From a checkpoint of a small transformer trained on Wikipedia: 7 heads of 32.
MLP neurons of a small language model. Each row is named by its layer, matrix (up: input weights) and neuron, and shows model dimensions 288-351. Each number is 50 + 12 x the weight over its row's rms, rounded and kept within 0 to 99.
Before each neuron's rows, "fires after" lists the tokens most often just before its 100 highest values on Wikipedia text that the model never trained on. A number after a token or word is its count.

fires after: " was" 53, " the" 7, " were" 5
L5.up362:41 43 46 40 51 54 56 28 61 48 48 59 47 49 43 50 79 84 62 44 28 51 41 67 54 56 48 60 47 59 63 65 54 22 56 55 46 40 67 64 48 63 41 60 52 43 46 48 51 39 64 43 62 41 34 69 32 61 32 56 51 61 69 32

fires after: " |" 51, "," 19, " —" 7
L7.up1754:65 31 62 53 41 50 26 67 37 32 44 53 51 43 59 44 44 59 62 54 46 49 58 48 34 61 64 59 56 73 51 33 45 30 60 54 51 44 33 28 48 54 39 57 65 40 70 39 63 38 36 42 40 46 46 40 52 53 47 43 53 55 33 23

fires after: " |" 42, "|" 13, "\n" 4, " Build" 4
L5.up1366:64 41 46 42 40 50 47 60 46 42 58 63 68 68 57 53 35 51 45 58 33 68 44 26 49 41 62 56 41 53 48 40 66 41 33 62 46 37 59 26 58 53 73 37 61 50 67 33 24 54 63 60 59 58 32 57 32 45 36 49 55 49 71 62

fires after: " |" 51, "==" 6, " reception" 4
L7.up1570:69 35 50 32 25 48 29 41 58 46 47 34 59 45 66 29 51 53 41 48 66 61 42 40 70 27 52 34 52 27 43 60 89 49 53 48 48 36 49 46 52 58 56 22 56 53 34 51 38 42 50 55 76 45 54 42 49 49 48 66 52 43 48 56

fires after: " and" 65, "," 14, " but" 6, " (" 4
L7.up166:42 49 72 47 53 41 56 35 48 25 58 46 46 31 60 73 42 27 47 50 49 44 64 49 46 47 44 55 57 55 46 45 38 34 62 67 55 61 27 43 47 31 46 56 50 68 52 55 35 53 57 44 43 42 47 48 45 55 47 37 43 45 43 65

fires after: " the" 27, "-" 23, " \"" 10
L5.up871:49 37 46 56 52 47 19 47 68 56 54 58 56 47 57 29 67 43 56 48 54 64 61 81 42 57 49 49 68 51 65 52 56 44 35 44 48 70 51 58 52 69 41 63 57 51 46 66 66 50 79 56 63 63 81 58 56 64 40 62 49 57 79 57

fires after: " |" 28, "ed" 14, "|" 10, "\n" 6, " Total" 5, " (" 5
L7.up630:56 40 69 31 35 54 39 53 59 42 47 47 35 41 67 50 52 66 37 47 52 55 48 41 56 37 43 57 66 45 36 54 65 35 49 46 55 30 56 73 62 69 69 60 72 68 58 50 43 44 77 50 57 72 55 42 46 19 40 78 42 56 41 43

fires after: " the" 21, " is" 9, "==" 8, " named" 7, " (" 6, " a" 6
L5.up304:38 65 55 43 54 43 63 33 44 72 56 44 59 66 53 65 45 57 39 53 46 66 45 43 56 57 58 55 69 56 69 65 44 40 49 59 51 34 43 58 55 65 54 55 41 32 40 57 54 48 65 42 41 48 69 22 26 34 53 43 30 38 49 52

fires after: " was" 23, " is" 18, " the" 13, " are" 10, " were" 8, "|" 6
L5.up21:52 62 45 40 52 53 36 40 60 63 56 53 42 40 45 50 40 62 48 54 58 43 60 56 30 37 61 49 52 56 56 41 42 31 54 69 44 42 51 49 72 62 66 45 58 27 60 70 61 45 64 40 44 53 62 50 23 53 14 56 39 56 56 37

fires after: " " 30, " the" 21, " (" 11, "-" 6
L5.up540:67 42 58 63 31 28 46 45 63 42 51 70 60 49 46 57 43 64 39 25 50 45 37 71 35 45 48 39 46 50 53 57 47 59 38 44 59 66 49 56 38 55 43 51 60 52 37 57 52 34 54 70 60 71 61 58 43 55 47 58 60 66 52 68

fires after: "|" 49, " the" 6, ":" 5, " |" 4, "==" 4
L5.up1710:45 56 34 42 52 56 58 41 66 55 44 41 62 41 55 45 33 61 40 38 50 70 58 37 46 45 56 48 38 45 52 39 54 46 49 58 51 55 51 59 51 57 53 53 64 39 56 75 41 55 58 35 47 53 51 62 39 57 54 65 45 72 25 60

fires after: "," 33, "'" 8, " Marshall" 7, "jan" 4
L7.up281:61 53 42 33 60 35 58 52 50 55 56 61 40 39 35 62 40 54 46 45 28 35 26 45 29 42 43 49 78 55 38 49 65 33 48 53 43 46 71 43 42 45 48 53 41 30 46 39 57 49 41 61 69 45 53 47 45 54 47 56 51 50 57 45

fires after: "," 36, " and" 10, " by" 6
L7.up1531:83 47 55 44 46 45 50 72 29 31 50 63 38 64 53 36 38 58 53 35 43 35 54 56 38 57 40 35 53 57 54 52 67 30 51 48 56 69 64 57 31 33 51 51 59 33 87 58 49 72 39 59 46 49 40 39 59 45 46 40 59 54 59 35

fires after: " |" 37, "|" 11, " No" 8, "\n" 8, " Pos" 4
L15.up664:51 29 48 55 39 44 65 49 40 47 28 63 56 55 50 52 22 52 34 48 51 48 33 38 42 34 60 48 51 29 51 54 59 48 35 47 52 59 47 38 71 57 62 55 68 41 69 60 33 37 49 60 38 68 61 43 43 41 43 53 62 61 42 62

fires after: " |" 49, "-" 18, "|" 14, "==" 5
L7.up777:64 50 57 53 55 40 48 56 56 49 50 51 58 44 53 65 55 54 33 45 54 53 40 35 50 16 43 49 56 39 47 64 59 44 30 39 50 66 63 51 52 67 55 44 63 54 59 47 11 31 60 55 53 49 30 33 54 46 41 68 40 39 51 47

fires after: " the" 46, "\n" 22, "|" 13, "===" 5
L5.up671:31 58 59 60 68 57 57 29 37 48 56 44 56 51 57 71 57 60 33 27 43 65 59 49 48 46 55 50 68 66 36 35 49 38 61 61 56 42 57 33 56 55 57 49 49 50 46 49 45 55 49 49 48 66 63 44 40 54 34 57 52 70 68 39

fires after: "," 45, " and" 18, " well" 4, ";" 4
L7.up925:62 57 51 27 48 39 60 53 44 57 57 48 59 40 56 52 39 59 43 51 38 57 61 47 46 48 42 48 61 54 47 33 56 38 66 53 52 56 38 62 33 49 56 63 56 55 66 67 31 67 61 50 30 29 47 32 44 48 60 47 50 49 26 59